From a checkpoint of a small transformer trained on Wikipedia: width 576, a variant of Adam for these matrices.
MLP neurons of a small language model. Each row is named by its layer, matrix (down: output weights) and neuron, and shows model dimensions 400-463. Each number is 128 + 32 x the weight over its row's rms, rounded and kept within 0 to 255. A neuron's up and down rows have the sign that makes its largest values positive.
A block is one neuron, or neurons of one layer that tend to fire together. After each block is what it responds to, as a language model described it from the Wikipedia text at the highest values.

L2.down315 [108 159 154 169 159 133 172 148 104 132  75 206  92 130 114 106 132 150 136  82 149 151  98  89 155 121 125 142  74 149  84 128 181 114 158 100 156 155 110 159 151  79 162 110 133  62 161 117 177  98 107 133 166 118 107 161 124 105 141  99 133 146 150 125]
L2.down456 [ 91  93 134 113 171 124 156 199 158 175 141 151 158 132 114  91 152 162 109 170 151 109  65 160 110 114  76 146 146  86 152 122 167 108 105  63  55 126 161 161 132 191 131 167 155 124 157  49 192 178 130 139 132 145 154 155 141 112 123 114 164 127 137 118]
L2.down578 [ 89  39  84 110  97 105 152  50 154 119 118 135 136  97 166  93 139  97  94 131 111 141 155 122 135 162  94 103  94  93 129 123 139 131 204  38 168 105 121  63 147 110 151 164  96 130 151 149 144 116 122 158 119  87 162  98 123 131 201 148 134  88 137 163]
L2.down2289 [119  80 114 134 163 107 136 135 105  92 145 133 122  68 133 137 144 167  54 112 121 152 162 151 107 132 173 122 125 121 167 103 147 165 135  94 141 111 146 142 115 136  26 137 129 129 130  85  80 110  90 111  98  66 102 163 136 101 128 146 132 107 140 105]
Description: Year-range dash

L3.down52 [ 78 104 109 111  81 111 107 148 151 128 137 121 110 116  76 125 191 124 128 143 164 219 108 108 171  86 148  99 121 153 179 125 171 150 141 117  63 151 121  98 142 103  47 108 179 214 126 151  76 154 131 132  91 149  95 124 133 139  91 144 132 169  99  92]
L3.down117 [171 127 127  65 148 144  96 114  82 111  98 186 100 113 144 132 151 103 109 182 150 128  89 130 113 131 135 153 146 174 136  82 127 103  76  99 104 193 124 220  58 106 150 138 115 135 148 134 102 164 107 176  83 126 149  88 185 144 156  79 115 125 127 203]
L3.down288 [107 186 113 134 156  94 113 117  69 100 110 158 129 108 121 107  77 135 159 153 179 107 168 143 170 122 147 119 101 148 137 131 111 167 125 147  81 135 148 133 105  99 168 166  79 139  74 119 128  59 133 154 153 129  93  86 159 118 119 178  80 143 133 111]
L3.down580 [175 165 104 123 117  92 139 111 209 137  76  92 151 120 196  73 148  86 112  97 134 146 150  79 126 121 160 124 157 131  84 188 139  93 160 114 134 139 120 157 136 139 112 150 137 111 150  82 153 101 134 164 115 121 150 208 135  89 108 118 122  93 150 162]
L3.down947 [119 125 116 145 103 124 154 139 107 143 148 149 137  92 148 124 126 149  92  31 110  62 194 122 123 125  99  75 124 144 153 136 182 147 147 167 110 140  74  90 112 135 105 136 102 152 101 136 120 151 113 147 123 160 137 168 138  79 120 113  57 130 106 103]
L3.down980 [ 98 124 146 120 153 192 164 139 128 121 130 120 155 130 139  77 101 121 126 125 113  51 128 146 131 103 117 103 148 120 179 126  80 138 120 116  84 119 171 114 102 162 127 122  87 139 119 172  70 150 124 109 184 165 171 120 137 107 143 171 189 125 101 122]
L3.down1071 [147 123 149  81 198 133 178 136 139 105 143 151 133 111 100 144  96 149 109 144 152 117 169 133 164 159 104 109  99  90 128 168 116 168 109 138 191 170 141 129 149 104 186 146 170 161 126 166  99 125 152  98 140 115 138 190 165 195  98  53 134 115 132 157]
L3.down1176 [109  80 120  73  80 165 107 126 106 149 144 165 119 123 147  87 133  75 196 192 146 116 160 146 172 162  77  87  84  95 113 148  65 169 108 156 117 166 128 162 124  93  94 153  84  94 104 174 180 174 107 108  85 108 127  86 102 149 111 163 159 143 134 148]
L3.down1231 [134 164  65 152 208 104 155 100 102 171 116 118 113 155  91 147 164 131 152 140 106  97 154 152 116 119 142 157 135 143 109 133  72 125  98  25 135 134 100 152  75 147  60 175 156 118 136 139 101 131 170  94 140 123 116 125 140 124 121 133 138 141 125 139]
L3.down1300 [139 131  52  98 141 144 131 132 123  89 148 100 142  97 148 195  83 120 136 119 120  91 152 183 110 159 144 121 157 174 117 126 136 109 102 142 107 126 105 141  95 126  83 121 166  92 121  47  81 126 106  89 142 116 146 127  99 162 102 109 121 122 115 140]
L3.down1432 [115 110 108 171 145 110 101  71  74 109  78 152  86  67 117  73 113 134 129  76 168 131 148 124 125 122 112  98 140  91 157 124 150 138 185 123 137 108 127 166  95 122 100  90 114  89 129 107  78  89 154 153 121 138 173 160 150 103 179 155 152 110 161 147]
L3.down1488 [114 148 140 105 107 146  95  93  90  79 134 144 113 130 153 152  93 151 164  65 141 110 122  80 113 108  97 126 162 163  87 110  82  91 152 147 122 136 163 147 155 128 120 124 121  98  96  77 156  99  79 102 140 144 105 185 146  86 121 134 175 120  79  92]
L3.down1612 [ 96  82 162  89 158 117  89  84 172 130 129  82 164 127 110 146 120  76 101 172  97  76 140 152 127 168 113 109 111 165 107 153 147 154 136  93 151 138 154 102 127 135 148 106  45 137 154 112 163 134 146 131 112 136  77  83 125 106 135  95 136 113 102 151]
L3.down1654 [116 112 219 104 145 142 128 133  78 117 147 112 122 114 147  93 111 132 109 125 156 144 133 107 161 185 175 157 146 120  76 155  85 123 109  85 161 107 116 113 151 142 144 115 125  72 191 106 139  97 144 115 107 103 109 130 148 123 165  95  99 146 131  81]
L3.down1996 [130 149 127 126  94 108 143 133 140  88 136 187 131 154  88 122 108 125 139 114 121 124  99 107  80  97 110 138 143 121  77 155 124 140 123 127 179  99 156 183  78  76 118 192  91  39 123  93 123 116 149 174 112 116 125 134 141 175 118  68 118  85  70 111]
L3.down2219 [157 167  98 128 141 109  85 156  99 129 107 117 142  80 109  71 150 156 167 160 125 176 100 149 150 152 147 137 173 175 122 105 107 107 119 149 109 105 115  94  89 104 130 129 154 190 141  84 145  94 148 144 230 103  79 204 152 114 114 140  95 172  85 141]
Description: Structured list and table punctuation

L2.down530 [106 121  99 103 112 130 136 130 111 125  66 152  83 146 168 139 178 124 100 164 128 180  96 176 150 110 107  83 122 111 105 151 175 156 162 139 136 133 167 161 155 152 200 124 125 142 102 167 146 145  84 107 118 143  96 141  98  94 118 148 124 175 173 100]
L2.down1334 [146 139  32 109 135 175 122 138 120 101 137  89  70 125 178 176 141 144  98 164 171 105 113 191 109 113 139 142 200 122 102  73 133  86  99 121  71  89 113 102 126 139  89 155  95 119 143 173  94 137 190  84 121 168 136 179 132 178 159 121 160 110 123 142]
L2.down1393 [137 144 156 144 141 152  82 115 126 176 151 103 136 132  83 140 133 159 141 113 147 163  59 139 112  75 154 137 119 150 161  93 110  98 102 135 158 112 114 104 125 156 123 141 141 135 133 184 123 103 146  47 106 104 122 167 128 128  55 108 149 131 116 129]
L2.down1743 [152  72 147  73 148 102 168 182 126  93 128 131 111 104 160 167 135 181  86 123 116 121  98 113 169 124  95 154 132 142 136 148 127 146 144 113 102 107 163 157 124 145  85 145 129 113 139 190  96 133 117  91 165 104 115 162 116 123 125 162 193 119 110  82]
Description: Section heading closers

L3.down330 [109 164 131 127  91 163 156 175 154  99  96  78 174 151 149 140 106  85 121 132 140 152 130 132 132 156  50 111 130 112 117 133 152 138  93 105 117 108 199 130  73 218 102 102 211  76  97 135 123 134 118 100 168 128 171 109  95 157 125 138 107 145 136 139]
L3.down613 [159 186 159 126 136 156 155 140 170 122 123 140 134  71  77 131 128  90 173 131 159 118 165 117 129 122 175 147 115  60 124 160  76 135 112 168 180 112 137 135 156 132  74 123 104 137 103 122  96  69 115 193 180 122 160 123  81 145 144  84 129 183 118 140]
L3.down625 [182  87 117 128 164 133 121 164 131 108 137 125 156 111 132 146 131 107 164  73 124 127 137 108 130 128 105 156 116 162 143 165 144 168 172 154  85 112  76 103 156 119 100 177 129 103  80  96 100 131 119 136 111 107  71 125 178 163 159 124  99 169 128  76]
L3.down705 [116 182  81 122 148 107 130 102 101 100  97 189 129 121 111 112 159 144 117 125 146  95 170  94  82  83 151 125 166 105  90 201  77 105 105 213 120 101  76 121 103 128 130 122 154 100  79  87 119  74 129 152  91 137 159 133 153 163 188 108 189 132 174 152]
L3.down708 [ 81 156 164 138 139 108  78 140 131 132 113  72 103 117  84 157 212 185 163 119 152 130 117  70 153 163 129  99 114 157  95 125 152 123 146 163 122 161 118 164 132 158 211  75  97  74  74  88 180  91  69 164 101 119 189 142  89  70 175 174 157 132  99 152]
L3.down737 [112 148 111 101 148 118 196 166 135 152 166 170 114 131 101  76 131  95 172 138  87  93 106 173 159 164  87 170 164 125 124  78 197  97 170 100 144  91 133 125 152 167 101 145 121  97 162 161 158 102 138 184 103 107 144 132  80 139  71 166 120 128 150 121]
L3.down942 [113 133 168 156 109 115 114 139 159 135  93  70 136 158 106 123 133  83 145 206 114 130 182 109 134 178 128  69 206 120  97  98  72  63 100 133 153 105 165  71 141  43 154 148 113 111 120 103 122 155 164  99 190 143 162 136  75 136 132 119 146 179 127 145]
L3.down948 [148 145 154 129 130 118 131 101 153 154  69 158 106 126 161 156  91 169 135 142 137 189 142 137 128  68 120 121 166 105 189 128  98 152 149 119 117 159 113 126 119 138  95 137 148 174 119 180 124  89  61 155 118 132 129 136 123  90 147 129  93 124 127 161]
L3.down1142 [123 152 108 112  89  79 137 162 169 155  38 150  85 160  91 150 128 111 173 148 154  96 138 132  79 152 153 157 114 122  87 113 117  44 174 131 127 113 138 143 139  92 191 158  60 105 164 113 118 180 114 165 146 160 100 118 118 143 103 132 115 131  99 196]
L3.down1321 [189 139 180 160 115 149  84 150 132 110 137 150 114 154 162 128 102  89 123  90 115 157  98  88 105  80 161 156 102  63 192 113 204 111 109 137 161 122  68 109  91 126 120  93  83 133 149 150 157 145 135  78 117 137 137 116 137  85 173  94 109 134  74 108]
L3.down1456 [141 115 155 146 116 136 113 162 189  93  96 147 123 160 102 151  24 162 173 132 123 173 127 102 134  92 101 127  90 112 110 129 116 119  96 177 137  90  94 170 162  64 114  83 154 149 112 165 158  77 145 167 112 136 122 143 156 122 114 112 148 160 114 109]
L3.down1500 [ 87 131 100 133 119 152 142 141 167 170 167 197 141  79 120 142 140  87 128 110 128 180 128 123 220 175  61 123 136 145  72 131 177 129 134 190  84 109 165 106  77 104 155  87 128 156 133  83 141 163 162 143 122 110 199 114 174 106 171 115 110 180 137 114]
L3.down1520 [113 129  93 141 140 119 126 168 167 119 133 144 124 176 106  97 144 104  83 143  79  92  74  74 144 178 136 102 127 100 115 119 101 160 129 199 136 167 119 163 195 104 107 119 129 160 127 113 141 140  83  72  91 115  83 102 131 155  99  87 160 173 145 138]
L3.down1655 [104 145 150 118  81 171 160 131  50 157 159 118 147 109 117 193 163 118 154 150 130 109 151 110 160  72 115 180  99 118 109 123 122 179 149 118 134 125 145 128 133 129 154 176 137  91  78 167 181 165 106 157 155 160 154 124 147 193  78 178 172 118 130  79]
L3.down1673 [178 106 103 159 149 102 146 134 137 198 134 170  93 138 154 107 167 133 112 165 134 104 110 158 114 120  92 209 141  79 138  94 115 101 133 141 166 153 139  88 105 185 115 140 125 127 183 119 157 159 121  90 146 167 113 129 145 128 165 127  95 154 125 173]
L3.down1897 [133 122 167 143 148 132 142 145  97  94 144 163 143 180 125 163 135 147  82 119  81 163 149 134 111 150  74 154 167 210  91  97 116  49 131 126  94 165  89 166 154  82 168 104 134 148 117  96 137 115 132 117 103 109 135  50  79 104 150 118 123  73 108 166]
Description: Word-internal joining tokens

L4.down1736 [100 144 151  87 104 173 141 121 130 111 149 164 104 132 143 170  74 138 103 100  70 121 161 176 165 124 108 106 109 163 130  97 128  84 138  72 143 168 106 141 155 191 141 184 106 156  83 116 118 154 152 113 184 119 143 157 135 141  90 155 158 100 117  65]
Description: Particle/prefix junctions

L2.down764 [ 70 144  81 148 171 135 130 103  44 124 158 177  97 152 153  98  67 102 121 160 151 105 111 141  64 104 105 118 127 119 148 115  97 151 127 152 133  64 105 166 148 159 126 116 101  89  93  92 115 143 160 131  94 133 128 148 154 133 138 170 119 107 130 142]
L2.down1073 [137 127  61  99  84 107 165 141  90 172  93 120 143 148 115 127  97 119 117 119  95  96 161 143  92 123 154 155 116  97 118 122 134 121 122 189 109 145 137  87  96 135 143 120 121 180 102 153 147 105 141 116 111 145  83 174 126  72  95 212 141 180 147 186]
L2.down1652 [155 117 170 134 114 131 182 124 130  69 170 106 136 190 105 151 197  78 159  81 197 125 144 155 134 148  43 141 118  71 176 143 123 104 150  95 147 130 139  33 100 132 151 135 135 107 113 154 170 172 116 141 122 102 128 148  91  75 105 129 162 113 141  87]
L2.down2120 [162 108 114 113 151 142 160  70 100  77 157 127 128 115 137 120 103 111 105 112 113 150 109 100  90 126  96 117 172 120 184 130 105  92 205 162 120 145 163  88 148 127 160 149 157 110 135 116 140 137  70 112 106 136 136 154 136 131 153 142 155 133 127 133]
Description: Word-joining hyphens

L2.down1109 [100 101 167 123 119  83  80 142 148 118 124 151 144 171  80 125 119  97 136 167 133 123 112 145 117 180 136 149 119 152 154 146 167 175  80 101 136 135 178 154 116 127 126 108 107  97 160 154 171 138  92 115 112 108 151 120 122 141 121 175 168  88 141  41]
L2.down1125 [109 150 143 102 160  57  87 121 113 142 165  97 101 121  73  65 133 128 165 157 153 149 132 181 160 147 134 176 154 121 112 100 109 115 175 130 103 133 100  97  85 150 135  68  95  68  91 147 129  88 197 136 145 159 127 129 159 130 126 192 156  97 193 109]
L2.down1130 [ 85  62 126 136 159 134 113  99 107 154 140 148 102 168 150 151 168 125 154 102 109  81 162 163 158 149  92 196 111 126 144 150 147  81 149 136 105 130 103 122 165  39 164 152 102 133 135 160 105 143 141 170 104 110  87 141 106 151  96 171 173 102 143 131]
L2.down1781 [115 132 154 121 109 108 113  41 151 128 121 104 141 174  79  95 137 127  75 138  97 119 156  88 148 170  93 202 172 130 140 132 128 101 131  86  91 171 150 115 151 136 154 115 145 135 121 152 166 125 140 149 100 203 108  97  87 138 130 132 116  99 124 109]
Description: Abbreviation periods

L4.down777 [181 117 164 137 157 158  70 195  99 151 138  70 141 169 115 109  77  78  83  99 175 174 109 112 146 164 144 121 148 115 139 120 151 156 133 137 116 114 139 149 135 120 141 136 103 130 104 139 116 166 136  94 119 110 109 111 165 143 119 164 127  72 137 135]
Description: Section heading closers

L4.down1271 [101  74 149 143 129  93 152 103 143 141 100 130 142 126  92 120 130 152 125 146  57 123  58 132 181 192 112 200 156 150 117 117 162  82 143  94 124 157  71 100 169 195  92 108 114 146 158 119 127 153 108 137 143 123 125 144  62  58  72  77  74 110 144 175]
Description: Ordinals, dashes, word-prefixes

L3.down230 [ 96 124 102  94 111 116 105 138  77  80 157  94 156 124 124 147 189 143 143 141 122 117 159  73 111 176  97  84 109 169 107 180 139 193  95  76 144 153 107 156 102 134  83 105 170  61 186 119 112 181 145 129 114 139 171 117 162 194 179  76 105 131 111 195]
L3.down283 [125 140 124  25 108  91 115 110 155  90 143 111 173 139  89 114  84 132  86 126 222 135  81 125 108 141 146 147  98  71  98 122  69 117 116 102  78  99  93 153 102 126  63 178 109 101 108 124  84 199 112 172 104 139 118 119 147 145 172 104 156 160 110 165]
L3.down406 [178 181 125 134  88  91  98  92 108  97 133 124 151  86 131  88  97 125  74 125 160 117 167  72 118 162 147 138 108 133 150  69 137 126 126 182  91 107 140 117 102 113 157  94 168 157 136  59  33 160 188 163 138 152  53  95 126  90 182 151 150 130 104 101]
L3.down614 [155  98 152 114 152 133 155 150 104 115 146 175  78 140 112 104 122 126 115 127 126 103 116 133  87 161 151 127 133 162 131  92 137 202 165 183 116 143 135 119 184 180 114  88 177  77 180 127 138  86 129  94 112  92 118 103 101 147 134 138 112 147 131 209]
L3.down876 [156 110 166  83 144 171 125 160 121 103 172 130 124 168 142 129 159 106  92 138 104 151 132 159 118 115 146 130 159 120 177  99 116 175 104 101  84  90 114 151 150 159  97 147  87 167 131 141 157 131 162 113  93  83 163 158 170 108 122 129 107 135 138 114]
L3.down1000 [118  83  84 149 125 132 137  93 148  92 184 121  87 132 162 141 146  88 137 148 152 119 139 108  75 127 164 131 149 121  63 147 124 134 121 139 174  59 132 129 103 156 142 120 108  65 114 129 163  93 132 107 115 132  72 178  58 131 160  99 119 151 127 101]
L3.down1175 [143 141  66 149 124 111 151  99 165 129 156 157 101 115 105 106 113 141 118 132 149 148  72 128  64 109 132 133  99 149 113 110 107 146 184 193 121 112  90 149 162 121 180 135 111 122 172 172 141  87 110  83  79 200 173 105 102 112  76 104 158 192 118 157]
L3.down1313 [166 162 105 140 130 125 156 128 108 150 177 163 126 111 118 141  92  78  57 127 171 192 124 119 145 120 165 134 134  98 141 144  60 130 108 147  59 149 166 104 126 149 115 154 114 126 175 168 131 112 186 121 140 173 131 147 152 153 169 123 131 102 104 255]
L3.down1565 [123 105  81 130 161 127 115 125 112 107 152  98 169 151  88 124 101 127  86 165  94 112 103 138 144 166 120  72 124 173 113  78 156 106  43  94 111 155   5 127 113 119  84 149 141 145  85 129  84 149 147 134 180 123 126 120 135  64 152 144 158 178 120 132]
L3.down1675 [158 131 135 136 147 132 174 203 177 117  94 159 128 119 188 125 185 101 132 131 154 166 115 188  99  88 156 156 146 142 136 102 152 187  95 150  90 145 138 104 165 131  66 138 106 190 173 168 132 135 149 176 123 115 145 158 189 154 142 139 112 157 160 128]
L3.down1960 [135 115 148 121 145 169 147 183 134  96 101 157 134 179 151 165 112 120 141 115 107 157 104 165  92 111 193  91 132 132 141 123 152 116 109 125 125  88 123 140 150 160  95  87 121 161 167 151 130 137 172 124 182  82 164 144 148 142 142 128 129 128 130 205]
L3.down2008 [ 38 138 175 129 111 110 126 129 119 112 112 146 142 104  65 151 146 117 108 110 144 154 111 128 124 138 112 117 150 152 124 161 181 130 139 100  99 135 104  91 112 140 128  90 158 123 154  74 122 141  77 131 152 110 124 110 133 181 133 144 108 139 121 157]
L3.down2064 [150  72 123 134 129 146 162 132 143 136  84 120  44 114  59  91 226 146 123 159 119 132  35  79  97  79 120 122 178  79 125 190 112 179 167 131 109  83 117  97  72 130 150 171 140 138 124 150 133 151 111 151 145  99 113 101 177 136 128 113 138 144 139  98]
L3.down2065 [126 135 144  90 168  70 121 192 148 105 145 158 146 114 153 142 191 124 122 165  93 135 150 103 162 117 136 121 118  57 150 104 106 150  88 104  94  96 140 138 153 113 137  96  90 141 158  86 112 119 142 121  84  57 108 197 193 127 130 108  66 126 122 185]
L3.down2117 [ 91 133 158 154 158  83 128 149 119 150 150 121 152 104 139 110 114 143  75 160 122 137 120 158 105  83 118 151 157 153 160  70 134 155  93 125 110  99 156 114  90 149 106 118 141 177  98 135 180 172  91  84 154 127 139 168  77 133 167 122 179 119 138 117]
L3.down2248 [108 116 168 134  97 149 135 130 137 113 143 181 174 113  98 156  93 115 180 126  87 131 160 105 110  81 131 115  92 117 122 117  98 185 153 158  88 170 126 148  94 159 116  89  64 144 116 158 103 178  71 137 129  91  81 105 180 165 119 126 110 127 152  59]
Description: Wikipedia section-heading close

L4.down1802 [107  80 173 159 184  85 159 117 140 131 130 169  91 170 107 115 133 109 144 168 146 142 187 130 186 140 122 123 103 156 174  82 141 191 128  97 145 146 172  98 112 144 145 143 151 114  78 109 116 126 138 201 142 106 190 171  97  58 188 113 158 104 175 168]
Description: Word-second subword pieces

L3.down284 [100 118  98 155 155 112  99 157 101 114  86 105 124 137 143 137  96 150 105 146 145 185  89 165 159  88 115 161 151 172 131 113 122 142 183 107 143 130 170 114  95 147 145  77 117 146 107 105 134 157 146 173 128 200 132 105 113 135 116 125 193 137 188 205]
L3.down311 [155 192 167 130 154 159 139  95 119  99 181 156 167  77 106 136  92 173  69 130 127 142  97 152 124 147 102 130 166 162 108 138 198 102 106 105 119 151 123  93 136 159  82 139 172 159 106 127  92 121 110 131 138 158 109  71  53  92 138 134  85 128 114 102]
L3.down395 [107 142 103  78  94 140 139 147 139 155 136  83 122 125 117 120 155  95 145  88 162 106 126 157 168 112  87 158 122 118 162  98 180 106 158 234 124 137 120 134 147 102 136 109 131  96 136 125 136 167  98 154 156  93  72  93 124 187 164 154 143 161 144 162]
L3.down540 [ 99 101 163 141 126 119  78 113 199 159  91 148  90 131 106 131 140 106 133 164 176 127 181 163 147 185 151 122 111 121 154 161 136 128  94 118 116  86 169 118 131 212 146 128  86  88  91  96 101 160  84 104 132 149 133 112 177 143 102 145 137 115 127 133]
L3.down589 [ 92 194 119 159  69 133 116 201 130 125 127  88 117  94 127 124 154 126 126 156 128 147 156 118 142 121 123 143 145 194 112  87 141  73 149  58 120 124 107 132 170 173 138 182 140 156 132 138 100 128 107 178 151 149 181 113 132 110  82  68 143 186 132 142]
L3.down680 [144 171 155 157 137 129 200 132 147 160  91 103 164 109 176 153  78  93 140 122  91  44  78 125 122 178  72 130 100 124 113 174 137 110 169 106 123 120  87 207 124 105 156 145 163 164  53 118 185 100 145 128 137 112 189  53 165 141 168  82 140 188  90 178]
L3.down823 [ 82 104  61 152 126  82 135 123 121 155 126  74 116 107 123  88 106  77  52 125  98 139 131 114 114 130 139 179 161 143  89 129  74 100 141 119 127 194 109 151 112 126 125 171 124 131  98 149 148 185 120  89 112  93 117 157 144 149 169 131 156  96 136 161]
L3.down1136 [138  98 105 151 163 131 100 135 143 135 141 187  91 132  78 183 162 120 148 110  80 134 158 176  83 114 120 198 129 143  84 160 105 134 130 166 139 161 163 110  84 135 114 164  75  90 109 138 178 144 129  94 153 147  80 150 141  92 101 112  83 142  95  67]
L3.down1412 [110 130 104 165 103 177 123 104 122 137 168  65 130 166 171 114 138 108 145 140 122 127 177  78 178 127  63 137  83 103 120 143 107 106 149  85 113 146 112 101  69 154 175 120 151 178 144 179 110 190 123 164  74 169 127 150 125 124 109 127  84 105 122  89]
L3.down1510 [ 91 120 102 166  59  83 110 144 135  79  99 117 181  60 106 153 130 144 136  36  96  98 161 104 165 165 125 161 124 155 167  69 149 119 103 102 117 167  93 149 165 104 119 126 119  83 134 171 133  95  78 124 101  49  98 118 164 110 148 140 182 153 101  89]
L3.down1511 [113  88 112 161 188 132 172 107 125 140 126 102 108 153 115 119 153 119 115 124 110 119 112 168 135 113 180 123  86 107 191 171 138 105 113 103  96 134 151 123  83 163 146 150  85  73 206 160 183 121 122 108 174 115 112 129 119 121 122 142 176  90 153 121]
L3.down1559 [140 172 136 160 106 142 132 118 157 130  95 123 147 135 112 130  89 147  94  97 128 131 149 104 171 143 136 181 185 151 171  88  75 107 126 119 152 115 166 133 119 119 122 118 147 150 165 132  95 168 100  86 108  65  70 137 118 112 108 135 131 176 156 133]
L3.down1629 [143 149 103 112 105 116  74 108 104 110  92 118 131  96  88 168 125 153 151  93 147 135 109 142 153 120 152 149  69  91 103 159  70 145 112 102 123 123  89 124 171 113 155 117 127 145  96 111 136 136 155  94 148 127  95 112 130 170 112 128 103 109 122 127]
L3.down1732 [159 101 105 125  81 131 112 162 106  77 157 157  88  91 154 113 144  76 141 163 135 121 119  98 144 139 133 101 132 154 129 160 193 174 190 134  85 111 132 176 112  87 149 105  88 127 177 134 180 218 130  99 180 131  65  94 128 163 140 144 179  75 167 144]
L3.down2059 [132 108 128  71 144  93 122 175 154 122  94 131 184 138 159 111  63 185 104 150  94  76 106 118 102 119 113 105 144 162 152 102 113 180  70 157  89 143 120  98 128  96 164 188  77 186 109 109 129 130 101 112 155  97 143  93 146 117 112  51 106  43 114 129]
L3.down2135 [151 110 104 148 137 152 139 103 147 198  90 155 137 110  99 152 118 132 150 146  89 109 119 132 146 142  36 159  99 154 131 174 113 108 107 166 133  98 115  76 121 157 137 130 200 114  86 158 117  58  88 139  29 156 163 117 135  74 125 171 125 115 119 157]
Description: Second piece after initial